config.toml
attn_scale = 0.125
init_std_qkv = 0.0178
init_std_up = 0.0178
weight_decay = 0.14
schedule = "wsd"
final_lr_fraction = 0.0
MLP neurons of a small language model. Each row is named by its layer, matrix (up: input weights) and neuron, and shows model dimensions 160-287. Each number is 128 + 24 x the weight over its row's rms, rounded and kept within 0 to 255. Numbers have three digits each.
A block is one neuron, or neurons of one layer that tend to fire together. After each block is what it responds to, as a language model described it from the Wikipedia text at the highest values.

L3.up32:124119141124130162131157097144136154139097078176121114167146140142118123124090124104120137103155115088152100163155147152124100113132114143128139147192132166141186155141132148138156137192138121100109163125107127110168134121120111138146166126127077126152125141141158069146157153170088146145164126120111134129139132192086120168132130176111112075108176139123082058118118079097118127143138
L3.up181:103135152144135114128155112109180134127114116122105113160133140137115105121154121103093140128156115101138092154118154112108110187097131088148113127136074116138141118140113129125155114143121112156098130154113131102171091157110153106112146149143122143113134187152167145181116141134138119156139194163124146118123156099196112168120138113148119141108135129087146136110134084156147124137081
L3.up197:092107132097167110164180089105207122134150146090134115100118131152121128168144151139055137095184134075108134136129151126082146135120156182152127133148100152103139114125154134110138116150145106144055136133137131111129136208097131114135089136123103140119139104111133161159093135163096121149115155162141124135142127100137125153116134161131158140143154148152098102105142087116120100162096
L3.up290:106079127105157120115140108108144111122119112115119134137133141157098154111135139121038138099150104109119108155136158086121147098120125126140125167123094146126200112127122101115194087129113153133127143156186121103131120202125129115117143132129098106080155138143162120153107175139090127120163190147161162128144116101134076130135113094112116160120131126130082139122125107120144123105118
L3.up327:108152107104118099153170136110176109132147157112152168097138153113120141113165129070104108115141121167086125125140118152118144154070110178143086119112118160148156125102161094102146107134164163155078121137171142093135098189118081132115144093119128120110122142100148136117122131155136134099143132157159157126153136104133099154098134102092123159115113073140117131098148139125116142143116
L3.up357:134124152141155114171177105107151136117156070098127133107145104155093151123138147122096132167150147117147153131126143116106123176098138156155100129137132144138137115111145137164148137108122168167088142097156127110114146164102141127102135130129110137154103085151106143119099171119113119103116103120150134082100127094160109147106109134093147122122149123132095109111169082133161122122154
L3.up552:102074106125092141138126152126117176139085128115131131109134141131143152168121110087074133138145084121162148157146106157141135116089134142125108136193165146124145172120080092137136085133170136089068142137166156137171131135150127117118128126091135163120136105128179111125131104117142123080117145140166141147122140116105099106123083128108176129089141119093099184131144091120124114129110
L3.up574:111065119140118092155136143112104140132134121142141132124112138209128140150148138112078128121118081143117158117118138170119125118155097127157115135141107147123140147128107112142143124117102109120087111116085127118094100163112163120110072131116134068085131133131144109170129131136152105124112144143137120176123141106122099170097158121134156158152163071105085126141147165131167122107124
L3.up849:133130145125118108134129134122139122124145110105119120132137130150127150144150133101102137097144118121120155169148126105092148171102145157123147124124146153136160115148157120104145140148169179149076136152098166110118086149142124139107105112121155133150128107094139107135195134120114124094159147125137118156140145102158097211123086100125145162138111093121080115078134099144106110147134
L3.up891:105132121116144095145188102136133130158138102111126145122106127133126130125134107126121166154123144138150128146124162104127136148118149081153172161122116110088129173161125128118182100120125102112071110114120165140179142145140138105190145105148129147129102094151193092181103129145090099125147205130120133120178116118088110125096145106139117140100145116150116103126126062113129093132121
L3.up972:132089149090160090124137092102172123118140150131103150173131135134085187131112166110112126157125083135124093146119089122107126119069139147147092146135103157112133152153098129120148069125146124133130130145148111116139128145161181128131150110145159099148152142097127153124104130120147114109148128142137172121147142098125110094079165076166150147081121124146107186114147113096130111122091
L3.up1215:117094091104092106151141111120119138113152130103131179112126137152118130122147123092063080112149129081100102143138133095110157155085139154143132116141099189133140142123120110118130090138088134121041135137165156124127111145130108127137137119101170117137107106114137154121119110151170125127153133145181123136153134108161090138071128094114139157118146099121079130115140081119113119153144
L3.up1253:119094123096110131125118118130129141137120137118162126140142139181108125139152103100106168145124099136123144122128113137119065155120129109142093140132105088122138170131164122138149112145136097092137082164106127099096112130136135147137087123083100114124134133129126107184136165148095109148158154168116105138107141125096124143130113143152121139085135105138096136147119067135127105109099
L3.up1374:120104123086116073124151098094155124114124117114112114117134110134106156132146162139048150104146155085146114148103082125118127141097152136163150161124121095153154120118137102127131116143143150121101162106185123095130109168095126129116096159143098095131118121125108098128100128176135124111122158122125144106068134106147139135119114162109099149101181107126080151084171127124134179133136
L3.up1436:099130084168109127065122137090127149114115083119121163128125111134126177163105158112123112125122113127134156127129122124124115138082130151163081154100147144111107113150105114138171087132131135160120148102159093136076136158139098137106139072108125102142134127121171163148130183131130146137157138155143136119104127143149121090120112067174117163157119135125122136139130170116159127102164
L3.up1485:129070135136106134148159106113136130108110112105102170176133152172119155129104125134090110172139071077118152142123139147159148115112143138152077131170117161090109147121126100122133128133155133145160122148094150156131092148125148122094119174126115106108163124119120163135159169127102128167155126134138121141073134120135138157126118095146144137144149099109092139089122101138179148120120
Responds to: Word-initial consonant clusters ending in l or r, either a whole token or the lone l/r after split-off B, F, G, such as Bl, Gr, Dr, Fl, Pl.

L5.up92:144145114091078137102124120139168129128181108137139143167126127122092160133095188081153119132119115153154112138094080141110104118115147150136111146120158119075124167163118118170137109154133154107156111150092159111142111133159109139118107109148118144095130197148163142151104111176101107124123121142086151089158142142141139118136125096101109116124115116118144144106123135083138115095164
Responds to: Words that open a noun phrase and predict a noun to follow: possessive 's, their, its, whose, numerals like two, three, and demonstratives these, both.

L3.up159:092129098153155123124149156136135188121116108100121157116098163151109119144145132096131088168149112103085117117109138131165142126105104133093131108123124120141135147145121133157136077139138124106112133139164120092087092144181109138178112118144153134100158149156121146148181137127173081129155161111163103151092160134164086114126113115149090150089139141117073094152118139099090078126147
L3.up161:116134126119095071130122125099133172123166139129126132133127128160116104140106123134157073182136128143121095171136124111140128136112163099117135132115124158148146134158131110152126126167106093148141128119113145133151106147159159119166119127135129106099130163165179126138108101100141112180121135176121130123136116144144109109133124111195068115096133088146119148098148120127124120110148
L3.up243:188133042085134129156145123128121128169150135141126126159126088159151117135141120149146104142121150118121121168111130135187096125150134135102128137141135164145147101163134133151132109150121153152108140111132137126091122130137095122161136133131106150090068125091165142129125126139130097117123126133136160168129132171181111099130095151114114103090144112111103143125139104104102150153132
L3.up421:125142123125101117110165161104128157111132136147127170133137130115100142120125141109124127138167126129086118152117125113143108114154162149110129157153118161139130150160142154169117075149100114151150118139151132096129140134171142160158087126141124138093104133170183140144104122153131111155106114124129121087060154145095069116110132103097078136093137103131157151154100154133135140076070
L3.up547:129135095074140108117136126125122191116146088115138127118087141138111128154144119137154148156151099135073119152139136141128119175121117158117097152155107142131136130188127152207126113161137099132102127136133118109119126123159150119137077132144149144126103105124178131121115115106120095164122126157124122121135111146156135089153130141146107119124139112090155128125123144102111150114145
L3.up697:100122124097142108119159153129129130101092106155146150104119147192132160130127160138079065150102127167094134115144144130144154102143130126154108125097117182154172153152147087136137110154136154146116093120125139137160105153135101137161134135089156115117108147156183146133151155120157123158118157135183114152115126109124041119105093116155100140090162062143125125148140145123105084112139
L3.up930:169116120114108123154149127112110151113148129169129122126137166137126099094112144155129122174095096132132203158118138118134133117149135137154137119100177145129138166167143166170118106150139162113112131137127137146129111112091113137126108149142129145181086142145126123137124184083175051127121150127148097104145128111154123137121151144169089060125130103108166113163123115085111149125150
L3.up1089:090137097114119126127115172136125106159151158142120141121142133140149116144104138137103121143130078130121129167149155116128131148132087132109078127164162181140143159164127132140127099150125126160134107126076155115110152126128098145155136148161096106135123128092170141134116129128129105153118108159177122137157127141150099157146157163130134097148143124101091126148128116128155165109141
L3.up1123:155131100120107137166115103095120144119130114127131148139119122148137142161094107130101118141111140137108148150095142112217128144157091132156140155115131163120114150187115088151138103119123127138109133121118138125117145138120120137151122139100161086135089129150181114140091132112113122159139135171147145141117132132111131130120111117144132138145154055098136134153133155101139098128176
L3.up1138:118133100145109137150114102102092169126129109117126146109118113147080137135142132090094081143111133142081155139142179149092101129097109159134121122135138186129089117163159143167133122123141109132110116128191125134072143123095126154144152120145150110078097123131154106144090127132116094108140148148122121169151149100156126112113117125127090128157139129134109135149131131097096105161134
L3.up1324:143114113102107124130139145128093097123179130139125160101099136126106116095131146141158128159122136080126135143091113114129103121157106127120118118125154159152122143135152146155124137161128122133136084116124153104143132099121090111153114111117139153150085122165146067124167154107138087136137115107177082121058123156164120112093093145121090092110173100101138150165115104114070158136131
L3.up1508:134105101124127101104111160140122174150123161135137152136099147153125134100136147100153092167119113154110127155145122123165090156085087127088120107134146160132175165157135131197115106154159105161143104147111116088103107116184143141177083084108095130141109118168130136152124138097110083162100148149115144125150123137150118094148133152128103115125150124093176136124111140115118116110094
L3.up1541:137130083128142119139128185100139120144157131152140130115115141169135156149100178098124124107126123153134156147122136148160123107098098125135132157160119172144136155155112143153153133118107126159113131125134123101165087112168127146141139152143128130165078159164176137103148135115203087160131135119140133124116119111150087145107120164167116139079168105131139164126119145091129134100154
L3.up1545:119143078135089118112117168088130172135134145154136109165115141147118187142074142101098170145122096169160129137104170110124138157102118126085106148145123141140102185143165137158118115140128103151126126147107129149105107131145197133141118107141106109127102196134125101126114192133118080146124140118131102152141128118117119119127129139109082084154140120136118107140115126124122165141132
L3.up1582:178103082087123110131116184097106153142128131145134131136111117157092127146152147139156115147111112160040115175127123112115134157103120116105133107137106128136135100108137135199121101147139095141119130122119129093131091138171156136166083097135104147125112125141145119124083107146125066173100146184142153133167131102164131095127121138130103112103135110098165147134132141121128127110130
L3.up1593:122137101099146116118137130148131136163163158106147136106122134143160132148105138149128106120102128101155114136159154133130108091112089116125135146135109173143100140171128124177125110122139130139138107114097192107107129156145113117124114141154127143149052143113159118148130099146152106155145130116152117152091126137155089128129092143135082121112138098121103123095110112096153147140113
Responds to: Prepositions and subordinators opening a new sentence or paragraph to set time, place or source, like At, In, According to, plus the year digit after In.

L5.up731:140128156157093124134131140097124153155176071165109156144144153126096181131128129099112111104127074083130094140126140096123104139126090078094087117122181130089116131161167097128133122146088083148112148130163131107138139128118174168130127099110131151122141128128162073153132145129125092118137164130129119118095118126108119118133141149130088096136128137132172150165138090120116134174190
Responds to: The "=" opening a new article's title line after a preceding document's infobox lists, with weaker hits on word fragments and transition words like from, with.

L3.up137:158132129125106095102105144114116151150154162129105129154126105106093167114174138096069172127168126100139133177147154088160091121087120132170142155141120113139115109104119106117161131128137145139135104100112156094142080113109152134145150137088126079159140124130122115122119159153103130075102151144129116154129133100111115133105149108122095127114134157119109154138138083133138160150153
L3.up192:173133118081075084131125138125133134166138154124144112158128133143154131088122123085114107162127097104164175162153121137127138113086128128138118138129143165093141165148153112111144122143134157144131097158105131122137097134116145143093101134133115123080124132099117124157132120135132122116144131126157141104159134120130104158119151138123112080112151116112093138105120128140162120118098
L3.up309:137133163134093069107144151114097129144101100152104146134130150134114157090121145121098122144146107147151139158142131110129132156099116108111147136145122136139180110136145111096181090140124148099123109132124125118131081124121151140113147137122165102112156172102099148136143198094181151118122129108111079123134128111124115138111134063135144119112139143071122128139144104153157156089101
L3.up407:124102102120080092156145140108120106180102127115148163116065178125130176126100107110128148143104053177126134128103133146156129130107099135128075143135156165133135168149149090120163046137167151135139117126134147141111100142090122102127057130088131083094147098124145097135121150123116121144160164151138099139092130128095134128109125128119103114115142109117131144095111140126141122122151
L3.up612:111123090114141085124125122092151145135165095146151123087095120165105165166119158132117122168146119156118140116149153128138087111123078142119115151129129122137116130166145129140138073113140143124120140114158131118141090120145148140149067143091120102158128111177122095144152149119151064165081136105196126139073094125127123117128133132157099105132168123109103101134136153096120090113178
L3.up698:110095129118126136141108110096125137122160110134104094146117114147095167108093149133054113135183093085143093159145138091150121069133128134142135112151110133107154115159160117130129114108129177148122140104110123147130088144096167131117122126076152098141143119151107097129126149093122127131101140122165095143137144132109108122088123128153120118135139153132090154124149107137138146135131
L3.up803:155126156103097145155102135083131148164117079127116131111125132123125121111131155134093112123138138092176146139139144114168090133139093152152176153121131124086145157137111110094133108126135090081138107135147107118136112105106128137144138111108143123100113161107115123206152174149128096136113200106134088167121130131102146110142107130124145092127160140092101111178148132084108089165106
L3.up853:127160098177105124124100104095149123131156125120117130092082134124106122095119103104117064153166081163105151126130122156126142101104100159111098136129126168139143115164147099132155108114096140131156110132137138115093077173102176144077130135079131103158146131135099133131125148088126146141120108142162133118089119195126116166104162115153106118158130090094148124137165148129150127166131
L3.up868:125116155137105124135196121089127170134123099112135113130091164141098164101087118112096100131132117139111174125074127135158123087139117124143160178126117107074119135136103111142140079141147141085086125128154136087151129107144116162148109127136125104100117141157131128165163135162109062128093164096169124111153110157108144121122115129107102133138158138116116143172166124074130116114130
L3.up928:123148112116130051126136161126131065123148117103110157153103106142103198135123169089095129175193124157147099115148125096147092145075120150131107165147123117132163113150124115104175067135123126165154101098148122099105114196128152131128140156120163048152122122088138137145134142107107149143142123148138149159101123115118083156115148096111127121103141101115144135125166144119110115083100
L3.up982:100116075088080142143161085097148122164135117160114133111090138123088151102129157122126121126132093146117145122157125145132122126131071169133143152126124167123140172128115138158141121130100104111106144140148130134159059140142145132139127129099112089158126116148124135136130167121104108146173149153147119147120095155129119109116155125143125128125165109122110130120169136104068147153150
L3.up995:163125117133063118101148111117155107158148148121122109164144112118118144087129170114113155084161095145112141124103118115109074127115124145160136222114108112121118132124123141118170132128121161111122101149124119119161071149100129157126149126098126073142091155099151120130140142149149112097166153099164124124133125134164127158105159117115130152139115141139148147180094135139150160064141
L3.up1045:101123149083125083086140133052173145160126119109110129119104143129092153166141182111121145121121069128126171118135105105113157136130120104107142166113143125077120179121128115134110141138138090126107143151152110150141084103169157129152092125141094131110114124151139113149137168124132107149112122085097125126139141132103068139101125117145102114123145115142113125101104103115117122131127
L3.up1149:110113146124096163116118175112135149194117107134110111131092132137113136101121179123104106157154083143155125129146150102119113111142129107129155154127100142098176118152140124123154109118087105117109126159113119125170048120151149127184140137077140110108158108115130099178192153086158112126125150119137132135147126136131101105117142117163100103105094147140106142197116128127120080133138
L3.up1301:163148145126090124144110128087132170191160072134112128156126166150127188119138126109085087138119100094156131138147130097166114152148092078170105146126142146097102133181123096149118118115102101148128123124162138131113149122117175125109147117132152120143114169100154106169108149139142081135097139123108116115124123112103130113131149124154104087126158130134139171170129127110146134150108
L3.up1532:129118144124166090160204131115144160174130085116150149128098175163093163149130144104069117120158105139136134168132121140141124123068103123111139167132137123097148155145114120149141069131111129094113148143142134112165113132125128149132121144110125162127147140149132118124140137136143083152083164112163133113124143135122118152132117148117113079110156129101098113156209128094127127115125
Responds to: Structural tokens in list, infobox and table layouts: the = opening a new article title after a blank line, colons in fields like Family:, and table cells.

L5.up761:103104093113132103102119147090112168140176156153111132114091153165090155122132133131148100150121122168092126114118137147165118163114113132133147093125135160144156130143138132191137120144127086148127130118146169116153117112141132142176085135123122147129121125143133131120145122097134080164115137153162083153151129110161134096139114125091115105107139102112074122118130144127126127105116
Responds to: Prepositions opening a new sentence or clause, usually before a date or phrase: In 1528, On 26 January, For example, According to.

L3.up47:153127065094135138115146082103161151129157131092157151142119130142140128176122117140144165115152158132120132143158132164163106174104105165130163111141118090117137130149146102134128149143136126163133114104100128118156126135158132157146128109099119140086086135147131090117107127146131130126110130158098129121086132151113130101174060171082066090123130112063163116116102114149098125139124
L3.up139:130110132079106106109111086118159132111162114166106147151102131138113180156104156134123106147136116134126101135117107129146101150102145145092106110160092079125168122142151108149130130143129116132144151096134107094116139153149141132141089098127165103112155132108146157145095111137148107139094116143165139125093135142128125124087129077118134139098140111131118157127146137143123164093149
L3.up609:185123142087130127062156095114134122156151165150107174137116139135107139129135122133149087106112142123099155136126101156125131155085128124141146105142111155079123134148114144181127127138121114132132133122156132147131129137161108134135112115136103170123121150115110158121092146184159070148167145157190143104102138138162123094145099105108108114097129143113141157154113113133098149108103
L3.up664:106118110103119134106149108123144118127156128137113118169133121147067143148089144144138171144122133106099105140104125086126145101097165122129163130157108113083111124157110137154104147120128120126131157150101171144152112147131177140122136087147149168133087116165139102133130118105112070117113130145125114083129148121133094124137184105133119110144136088131084146133119102141199152116082
L3.up709:163128121095107123102106101097139173140119131168118126120098115146120134148149139135137145139172145181180141151169150212153120149118126081123160131157119116156137114167144108155154141136115125125120128140099096118110122081129155134139105102109112101119100088126138111141153129142131092143117131181130080099094108144117121097130121143107125126114156102071133108142129122114175136135119
L3.up893:170121112128141092128112141074157179081121103153142151160117110165114150145134159141042108108136145082107174153113148110076108160121161137164119130087119147141149132139125106150138110123110142131092121120157114124139118107140115130141140172108102109104100135142124134118083113131134109140116139122124156108088118105183116099146116147122151114093142119094157111113116151126147090117154
L3.up896:165137124059083126100148101154163114119160150149127143161126120150109142115123182126115097094163149097131103109166142126138142112078140114066142161130101129062125119099134097131128110131115133125130106129114166089151156082132114153121124183109126140149111191099137121097135125145121117161149138148089123096120118142141104148121121092136111111102116099138107135112120078132133160105146
L3.up1002:110112159088138108139199103097136148108110117109128112203117132153102174133140133111150112107107133109122140135122128131119119203068149124100103142119110149088117132197153093152119105130128133151130130130131108127115129111170138115140100115139124158114108116127150168107138110186149104137162140120149133110114152155158121097124089116136141130099138120154136173140105096144085154142134
L3.up1018:143091147077116111136132110111125141127121113097132143138128130151096159125127165119042115129140125093113171130103158100100158154113156146147103147112115147078116161123105126146131082138084129119126165160164111120133148133109160123104171136110117075114128101165118146130117139145192103122108189156151160169161113126123129140083115102136149151118145152109111146114103124120141100161107
L3.up1085:160129127119148074153144120143119119141161161172108158141128130154105145142157169108091085163177105132134140138141153132148093113116115100111131158151125130085109155170099118130149099111118101098086121147165130133140139132123134131169129142118160125136135120139125142108106131123136125151119137112144131138122124112114093164089158117127161159158146114135132159139114168131131119119134
L3.up1091:140102165088076137142134081125126115103106062125148133134126147172114171147125129145112127125113144107076144135138139145117112196112114123155140115122071128127145123139147098138121134135093151122112109128089128115113073095175150148173143128099159139152084190135168128135159087154153103132143140147194068111049127105123130119124119116176102150073169101117152110115125146135106102119110
L3.up1171:174138153125097066136146136097130160099124131109112134168111141145130138167110128161120112102136143146142114154103129120185123135109141164150142145120106105137175102169137100165153095126095164124117111111107126096131114122124143170108141091136109151125101133121125126124128143122160102162162112110121133086114138130149101168096118104134147100101144092085120131112118150128167102178122
L3.up1199:097129133091124102085135109103132111134130123115120163142121130153108131122134134135106107144128136072102118112107124163118127141121126116148130113119083160124112136209146115154113165120110099140125133117120144131124129146143109135174103087145126133118118158148130140144106101121136083161139145161108151115116137121172135075123092145135103164128126114099134183098131126155150122121091
L3.up1475:146122160112091132117142107094122120136157143123151154118131165158127125125117129129151130133117106122114155134113107146145078111145127101127104133110116138080107135181129115181127105152104116129139116133134117114114140135140122160128108107166126147102096170107155120163111139178092105111127130163130142106161139153093131099140122112089119127115143119118100151104104117122151168086124
L3.up1490:177134099098140126105153102131176124094141127155129121164123121117100128168129167118106171135184147108079127147081132141109097119096174174128138123167107116096145113114095125135139161131103136118094110110152165111134123154164146109138084134129170132113128120131100154120096107147135131126088109123095118121147149106142161147127113127097153098134113161123105146084149124134131138123137
L3.up1511:184167105119138061098131105091150128102172136139127164144120124138066137109145154134096108112124137125116113143108095126199085123060141149155140123118078113113091139116126101146134114125107152131139115108163152127134122138159124155121090126102165125115097149149132097139118103138100097127122114134116167131125119133119120128111152080104113104111139107122118153116113156122136115120152
Responds to: Number words and quantifiers starting a noun phrase, often after in/of/with, such as two, four, several, many, plus ordinal endings like 13th and seventeen.

L5.up412:120060111087117091107104092122155168129153120124131145142107121146118129160111114068081153110154114083110140161115156140142129099107110165129143168156116124137176170145139123145149063162118084123088115156148169099149129176089130109132140115112166145104143073171164127174138149168127103132172150129115119119103138137112121178114087136118112156135164105132088129122155066084132108138116
Responds to: Word-piece fragments inside rare or split words and names, mostly an "r" after an opening consonant (d-r-akes, St-r-achan, Bert-r-and), sometimes "i" or name-initial capitals (W-i-Fi, Mac-d-onald).

L7.up308:132102135112114096135136156136154117126141100139126107098125155120086175085117139134120144123121132101134130173135140134157105111159113130093079150116147170139133172088112133168134148153138113084135101128136125108180095109130154149155096164137124145152052126158122121113103122130122091139103086142146112067162107129151131144119130112089121118079187095105123146159136139085133114100152
L7.up632:146099135129124163155127164137139119116130086120114112115105223148096151114124160157094090122117140119125138162142096144177165094148084125068130128128122131153130156120148122140155109118104132155109170119105107092114091137127140135097123139144119119108100129110111093144086123174126102141145118103110126148103106140121115153162101119114116085112107156147139129151124129155145155094144
L7.up1033:154122165117107102089176130115158149122209095104141122150113145122130147107107112137108128130105141089112159136117139088139152116113095147148117162134101160127146158152129141191125155158111153122150107121135132171130133144102139137159116092091144131148140127145157114129098173073130127191136132109157153136138146128194144127147126176110105107142099108099123117158107112123100098138137
L7.up1287:140094134126119163090189166137138141114135096136126134117122164171064116112145099116140126127088109112126119112057177139114096082173135162113137139108135133130110135145156150148112096109130084107133116185129137136113139111123158139137077165121109103129069146120112073134125147110132119143123140101152104104132131111127129158154163148099072078129122118133141144159119124092091142111131
Responds to: Sentence-initial "At" (At that time) plus at/over/near before places or times, and first pieces of names like At-kin, Al, Car-rie.

L7.up483:155080089101109121099145146148121133141152131148118148140128151142088152131126143122095105137130123098132099122112133130104114151127117116157156129137106159118155108128129126177121132139095094136130113106123142081143124130147186110116088111138149172133108171136143148147125100109122048131121141122213142127094118143176127138112188096134140140092156123117142119110133132128129192097130
L7.up582:099121109074134114127112089143127143132128114140169149157120181150073154163130144119115111134154134087107152110132133088175088158126069151133173138141098151130189131164108143142118145145081084112143126113133109115136147130129126127135116136128155130158093140183132111126126157094165105085108138116193098141058119154118107117111109127145148173133113126103137141173129120138111123103157
L7.up1028:107140070069149137112154125091178094150130092146147154140102132105092178132143161116138146174168142137139115147113106120102101133082154159130096140137126132110158104148132127173138074187137124123139102117116132102149123113149170107105063135138118160159124190136097124139170107110134106128092109101140096109107139105124135147094117118117117098124131118138131130122110156109154113118122
L7.up1532:135142111109103118137124136119152095126134084096177149152112151162124159156072114142116136152106136096092171119129129117145133134123147171145155133150105167123139141132138134163120144123118133103156114122127138100161152075151143155140129128141137107170105172142131147125113132104149128125097121110130121120090130142122121143118116132110113162128109119116122175133094149129163147101119
Responds to: Fires on the last token of an adjective, numeral or determiner right after an article and before its noun, e.g. unique, recognized, three, other.

L7.up1:065097154121132088105136149115135148147117111075102104127134149137104193143143158125094134098121135151143110151107156102120155133112137136128103159172151113152208080117134111146141083157128123154093144127148148106112115165113160104106130151162125105111140137106168091149136162107134119118143142125158126120143129121109093146099131103105075146067130058137094157131146083123131128097084
L7.up510:108100145138141138116173168129131142120106125128107103148125128152078184166137123118146115111121097118091137152132140078111139146113116131149082180139159109118121101160127093102147110158154129155116155153132144112147116134135121124124147131169100123170128165099117126097141189146140110132159134140126141114140140118144111129119108097160071108123131142159082138122124110105149140092126
L7.up515:071093159086120131100170129112151116133114161121147120173113146178117200168119153108088137112157123100147103141145086095140148133131149121096133134141123139109144095111116085129150106138138158104130161135107139137141091168121128103117113093150169086126147121116127153086139172110147153151157154138163117139108111104154089095121117092131071159112135120125110153118153106125130165093093
L7.up950:138135089133100124153144115164205164136120103150133116152118143140112136135144093071100113161154121120153086149119145110163074112091106147109131180173129134146184157151136135147162106125125154116123126128123130137164075189176127171124114076110130126111112135120136126162128152126085179088130120094145112124115146113123096155120087111136135117100105103112116105091134109125144136127114
Responds to: Word-initial onset clusters ending in r or l, such as gr, br, tr, str, cl, or a lone r after T/G/St (T-r-ade, G-r-and).